config = dict(
    num_hidden_layers=10,
    hidden_size=320,
    num_attention_heads=2,
    num_key_value_heads=2,
    head_dim=64,
    intermediate_size=1280,
    vocab_size=16384,
    hidden_act='gelu',
    norm='layernorm',
    norm_place='pre',
    norm_eps=1e-06,
    positions='rope',
    rope_theta=500000.0,
    rope_fraction=0.25,
    qk_norm=False,
    attn_scale=0.125,
    bias='all',
    tie_word_embeddings=False,
    parallel_block=True,
    init='normal',
    init_std_qkv=0.0291,
    init_std_o=0.0,
    init_std_up=0.0291,
    init_std_down=0.0,
    optimizer='muon_variant',
    learning_rate=0.00891,
    beta1=0.93,
    weight_decay=0.0,
    lr_head=0.00462,
    max_grad_norm=0.5,
    warmup_steps=200,
    schedule='wsd',
    decay_fraction=0.859,
    decay_shape='sqrt',
    final_lr_fraction=0.0,
    batch_tokens=65536,
    max_seq_len=512,
    doc_mask=False,
    train_tokens=650000000,
    max_steps=9919,
    dataset='wikipedia_en',
)
MLP neurons of a small language model. Each row is named by its layer, matrix (up: input weights) and neuron, and shows model dimensions 192-319. Each number is 500 + 50 x the weight over its row's rms, rounded and kept within 0 to 999. Numbers have three digits each.
A block is one neuron, or neurons of one layer that tend to fire together. After each block is what it responds to, as a language model described it from the Wikipedia text at the highest values.

L5.up180:535466411613528477532511454607523497519457475393415601464518553487545541498541570513550439428441563430476433518472537493482533435492485466517434538515530520474487479547500472462518436526505491581553419424550530530512433552481547505568478535521483339405583491412517489553517542390441472442470441472440540446492532507451482546559482418505486500539580470565499479539411525521596533528516
L5.up306:523530496503534599567455573502474494495525520543479474492539535516531453478609442492496533461482548473520524427454560495596511522375507420459454568489473539522512469531503497482531532505497516504533458457472587421460472430496592529506481485577404532487512505481504472498510560424363507508438533551534562429487545440445427494527495531485483556350534552503504382526490491544661461525531
L5.up1209:505449442487483538510473558445514547456478484508501418439489561471482519482490563438532555510475649469518488445414551383529525432530502531433442410580544477468493467458610441462536541483522549546501436420503538433466513485487600509493519426502564428448498512436516526539491486470541496563554470582446427439524474499469598441510550488465526576503511411542393551490467480544599480547479
L5.up1279:592444538535456541640500599461438434534425474545584597576462525490563521493513573460409575494475591402547515497534517440462623401509535538538485484499526538493438547516470517421497505424472497505555497464511437443575478521512502508503494470476509599457427567517567468523455507542519441487456463485496443522527466529552557463605390483493520601518510527489581508446421462512496554520536
Description: Paragraph-final punctuation

L2.up5:512457507410571538559443540436437488476452495481512420519482440473608491492399459510611507496513485497460412438554531540388476465489497543555515516505513526536508520496570475519508464578507592525481484486466555511477525467544544464507516643502539545482522503408550541460549562502543526480427509460508445478465368504510537495483468556397488514471483488462398448418437536385479490564549
L2.up42:556443513553497573442512543456399538548553517464439538529530535498466560469470451550597523419494459458479511578488522520573396465475502442425495473456510524470550510469504562464476516484531511492483556573497552486469539517418483503563489582477539567521506523460496501474521494502565639401451478466391498495517534488471594492563504456487623487544439510546485521533501508531462545421518
L2.up90:523421392464543511578615512491457538438507516503448375582529492500541522495510492493474440448510453460485565510481485426481564485554460506521533524405486512450544465476534442479530515576504558538547489430482431589506525484478514474497560481481538427424517576503478456515542525568593516506478363535526548455521541340510434519476557495468424447483543464441448579426501429435541497574485
L2.up129:528491442384479407484498413489576438480564472543519565435514412477449625485494513471494419543542502590580519640520519499393563518378488506550476552458574481493521541452497503483535422444537445567588437518561526485417482498452462522499495445504502452580478499487514470523573482498542498452498537508448459511507525456585503487542498482471515511574495438523428441575503480609515482547455
L2.up222:515380473501567555530503483467406528490565448495440474479455471496476545453435482436596444463457423404573506544489476510450456434557501504553447512496560472525534497388500497496431468549537498486578479448501505510563431527541512495573371566535484558596447513488449509466470464515464441543469419455451517474442507469586491528543483398471558497551463466488473460456413495515453454478479
L2.up347:536473465430498507572506470450470394434529466482383406585531440505530523505438494463531516552548472485413503514564432536483493476563479468471521417557510460426518556495506424502542555466496516461468491462591500572506466419535543443614474483476511518515474501477514552481447451557536485411456494485483511442406529421585468489463547502544479528506488540471521540440446463485503559543539
L2.up750:548520415489369462564443541479511475504531552444479477616488489380530522512450517489530429517531491460526480533491489484488507495464459478513460480557631473584495445445551476562555494488566468544516546503463566534431509503513485488484534534458499475509488556543532506429495452516610429490437534517555510560540504419438373560475569565477588510459553437471463520443455518411479536445504
L2.up772:537481429538523635448566461509501520533440500466551529592502392516477526514463530453530426511503526457494427529561476500480479460515440393491457467451542438442560436390497535476524467449571465519470518452516531570489538600512488476508530572489503528387518443516437509553576500584474645466414461606522485531448400575416532472439479525356479519475565511563449492483445420595472463496489
L2.up809:487489516504517492563486560494453536516596454581439446485529554525493559538465469430544454541512524497483473491522502470505484514481558562486458540531416526446511435462458449517538523530593525540474567463505506430581550536453488487604409567483516515603515525522602429470503588505524481508543476518483477473397515562432477491517554545537565491550574520495426540403447448509456522526472
L2.up845:467546500481526495465452513490526509447531505528452474476465493422480570480472477455541443487469486445494519378594546393545460484543575489457436510569556539449500455503550512495449488451560517426441470497493564490496550470464601548499470425525550510467463492638534441517527529472610503547500452540524477471534554560579476544461480450406537498579485582457491406599573520399441477595450
L2.up905:535514519528443451524538501526408502460461520441446488548477490508580553513441461464571478484491470472493469569639472527553547519460424496639404525364534553401495466493537371550473508477530505547417553486504544532515587468537530489493446547473487402542514531429536475504533510558520634471415449469544408454475571506474487512482466475565533397448465509466487530582475548514504520490531
L2.up1004:473574453549538477474470545519446499581546465414498534530432522461563474468484474510490402530513548516491460456484593454487471509466547475470517399535525434581530593462526401458488535411586504536402515554567473577552499535388554487524482468583482485523533562554503556530519518548537544432480440458457468494471390549506518536543509502484543501453434485555519557518493663538484601481456
L2.up1009:541457465425511513522518464461415590489444603533467575516490464515419577515503530463482422476497550559599477511502521515392511573479517458543379423500525493459448380425518391475636575440564456511490492491447534512513464491469569517436445505429579445474476481443572490564475470456546467458414484517472458506479459518483553410455445533482485424536546462527470444449461572490437453570514
L2.up1172:524473417415544555534532512556509506559518587518514551480495503502482534446518552467457465506365524426435477407570547406470525517510424509462465586440597539478558455483555388500537451500560571434445531554396474495440440479558535521440507472483471435520503533554504480529476435457523525395504414549502444426488575435511410538520461524571517470564496491540476553557561591468507577466458
L2.up1205:482531484498567485474460518541509578593489509395488493448460380502515585489501507371524511535493499449555450553431528505522465527400526467529503449481489471506474555512489488547462475517531497461437495568485534470614455494575418517615552541621485518480507516564573474502578477564500534453469425514599507505560406489354430594448459511477451480466493604512535553497511559444453538542531
L2.up1267:473513446453507477498545524604498508558553462529486459505456479545494556455555484482540493525491533479486416506581591555458484479520446492499480375517485510382497511477489491488524419476541516432455481489474482449464397516391537470543423634514525485453451521474574549443580552514485587500485455458494534423468452467452511534479459515541470400492532525464565474573461516492476534525549
Description: Geographic location connectors

L5.up400:462423464489582489527482491461471478536482500516564491526478464546431551544480426490515515498534531409510411478581533494438521564534508514506527581449475465462477441514607530566496510488558450587472489522519511469595436536495526563495509509526396509456396507470594484486518508539556617518543465550484543528507493493406563413543488461439501458564510503492488442457431515585556510522517
L5.up743:588372576471520550460488436431421431425565507474463463620529506515527533488427476529513450466487540466561479473453515487459580518479450549449465522488479531505458435450606379665561614514501543445448521423563491465403511562492473534527522512450474433570459554486558534536468484540567494573498465553576447453482493445525411508513439499507434484422467527500517503599461575561417511423521
L5.up1075:550533556503515583530432563543466526480465488521466542596545429425436577517433442470439399470532532505456443441556485535447531419459466520530538484429466515526455466454581542581569573548543560413525534420580581519511447533381470510439562480515455413513469486513524473363498414561514524459581463443493500457512463494495468564547527533542437548440550516463465579455431552571530640424492
L5.up1153:463462517447493517448527427533464546439500453468544493568458479564440483600389449447495464444453552581488448457433431620485524501469508544494521556527527594506476405553530508630497440445584556544467429465543515452570522545448471513579500503483421584540436491489575411410550532520547625472505454553561547465479463537432496422442467537392494492449482503497552580499403593495424449533436
Description: Location-introducing words

L2.up15:520575554556525478509583564576543485419495456492571497441541453532498485497510488543517488433494512481438443459457369425588551539506527489495531511571459500622524580467515413424435441523419572460536423481519434448558482526485483617464505452532480440525496460486552566464572485420460504493497557509505592453519469477435505579486416485554491572461515521468601470464488606519527532525536
L2.up153:431420436604512476472474564488630477508503496465488480498505517420498485421512516445499449374510590537482501384501492502585430395565470468470477590615532541525543560520498443547453510510456459536552473422512497481513432460462611447526550437528499390536472582450610513455487525446486507471493485431641598512542500523530588518590482539452389534497566445451476551518473512532527513487606
L2.up166:471494477492541503467516532514528513499555450491535549496521447523405488483483557513536574600518557496529519517451420499521483476515476470537427344496607562548490416516473574498540495487557512537430571539497435470450361506532490448516528501529485426523446565432466389522515521475432477605407435520613572566434524433439522505550510584512464472477585488527457583473482512439498480474521
L2.up203:479467501517499549538450526544494369443476473339523565485411548469516376448523405501586487502478473535461406572502549491562493573541503434567574521538455488460499515527482518461428450577392392579394584546466550559476514523487421490379522489579464532511532544543472500485453666547453474555462503456491543558566575588482600565547526541543490565531623513568488523459492525508606493492505
L2.up260:554489458485523490422415407584533478401431551424542496449581545500592414471494444519522481451520498486530514484520534544478519482554515477566471527505482476549451424531549553537447479528539605507476521490486519489478571560460485531546569536638534498500529500360534531518498450595525494466479411371546479505510540514510447579445507523517480546446532508429528465564421509540445616573485
L2.up390:455481496482490532475452426429524502522580482386467566472497482509465543512413486516587546548515489430598493501497487453560552472404484486402511598577514516528441510453566539405445557460522437573433457466452502507531540484434534551471483399496478528582479513505494459469532557556628475462576481490507557559547467563384453533494552492443534533431457532547484463484399410544495454505508
L2.up553:604536545472507360468511583569565579533537560530449551487498407464562525473496497519466471500595529493556466475496431578456532472475503466498550479529433471519443535509523486409499527529503539518506534521489400467507462457500463563492477513582562485607524562515542448470500570442424459433371539478609483457495487570474547506502489534486479590552444550468433483520463500541493535486417
L2.up573:579425469511521479438616403552529418438476493548495497460440427499485430527413616427399520527455559419522490580588468483577552483492505601416478489507456519485569474461565471483429493530482557465444491497450437554501528549552527567503463509501501535535390496484610565558593451451509460476482464491559506559415425653536434527379474565579428487519550516453445477448539496453455509512475
L2.up580:590524494570440463474492563405529530421540456449536526536508549486423488431426452484464446565461519529548468515487477536504487482525432443561547518491516527543540394539472468420553453506478517485454466528434497439634499583537499533447512546527487433507445512455549433544495478336511467521497402507611519520490417474512521497496539572506523528512590586536449479467469422539451515496497
L2.up637:497465465519518500459519416572440500529558503520485471511549433482481507500587597487498545484586554530454550481432571485546501497595503490493526518468481504607554584461458462448431498501530517486555493590622539401588537442467523544590494533541542465538489539538549534542436449444509519423464430481454451566558461536502514543519467459514426579470405450461432562487496555541456560457522
L2.up941:439507565540568463480530576517508520442566482422513509519552523467581448455397540496531410467455444490418459497495545543621561490497524540577469477518517514552558498534507404427409502515507467539535424597464464522444453511520512544490548549528463400467438582438561489603526535480402433473507417525519524475474457610531427626518526595532470531448505523548570536528447529536542485491619
L2.up959:440599428415449510505514572454482522441497442531508534509602484524477506499419468546590505521481476386475504582493353480549479534546511508503422500463508483420562454440517520530572522509583540552461450580488505460512501457533469472558423489564485571507478536586507486520485407519472480506474513393507545434375462465495524524470547475551487571492550471573518506502445457473483497467574
L2.up1082:423399554484533483501451468488638541444553366578454550503459494471476499531523566430492504581449504415405464557519519515513529456478484450461582444519508544520567493592556492513550534486500542553546499490502513517554494508567480531568532545550531444592504513467490457463525468575514463505516533508517406497527527539481559419487475659543506511520504466481512557483456506467514613444566
L2.up1084:485484527417497596552539547497469441519520513502554478444604474483433579466539512534498474543500562534513514529536470533569415477485586527517453480541537643493485467382512548499534446527474515492518501516505547569547492490540405495482516462481553451547489566497490502439513555481558489420560356438502463544434459535361511580452474530519415386436536512533490511441522455483506421553563
L2.up1096:368549568482447469508574515355553471495537497428522472486472513516554545471537428479611449515469486503473449540502495590525462525501454505454529550530544530506569438538529553540496493555521479541515531544501442418615529518481437540460543517522530528478458507514459464618445418511460488543561574574432448578533415441542522565519543571551477537442515503447591536481480452493543524570547
L2.up1234:492509471548551485533531567563516514478514510531532564505556466462463449474409574545517526417485505460509521446503474514533591525547601479519518482523557584574488484550448546456604458576520538437428404477475432527486459458487393537463595451486401525506492505454475473443411542371443527486452451416514538537502436581534528519524584530488487500488598504473423469471497506547480455399474
Description: List or detail introducers

L3.up1071:533465507453541512577435494485517419491483603558513493507519467534470555506443490474523584490452507517626446508531430532518458520454536452484492401550578509488560553543631436526534492406543534570540517456469582535439533469393583451509436406480571567526460434438535552506492434527528493415482555470526419405437467511508536516469529520576455476517499521565549537509507503445445460542446
Description: Infobox and table field labels

L3.up518:488515473414435493522446529495546445536536510571566519556559582508422452475515538544428424472448541555510491407492411530507518476437569526553511516484536574459480495495573585438529542560466477523497519562430449439533491432439584564473442525598476506483499558397537495483462502472527536491495494502528459480536418506422503492522393507553512425507502482496492525428529483531609559486478
Description: Paragraph-ending full stops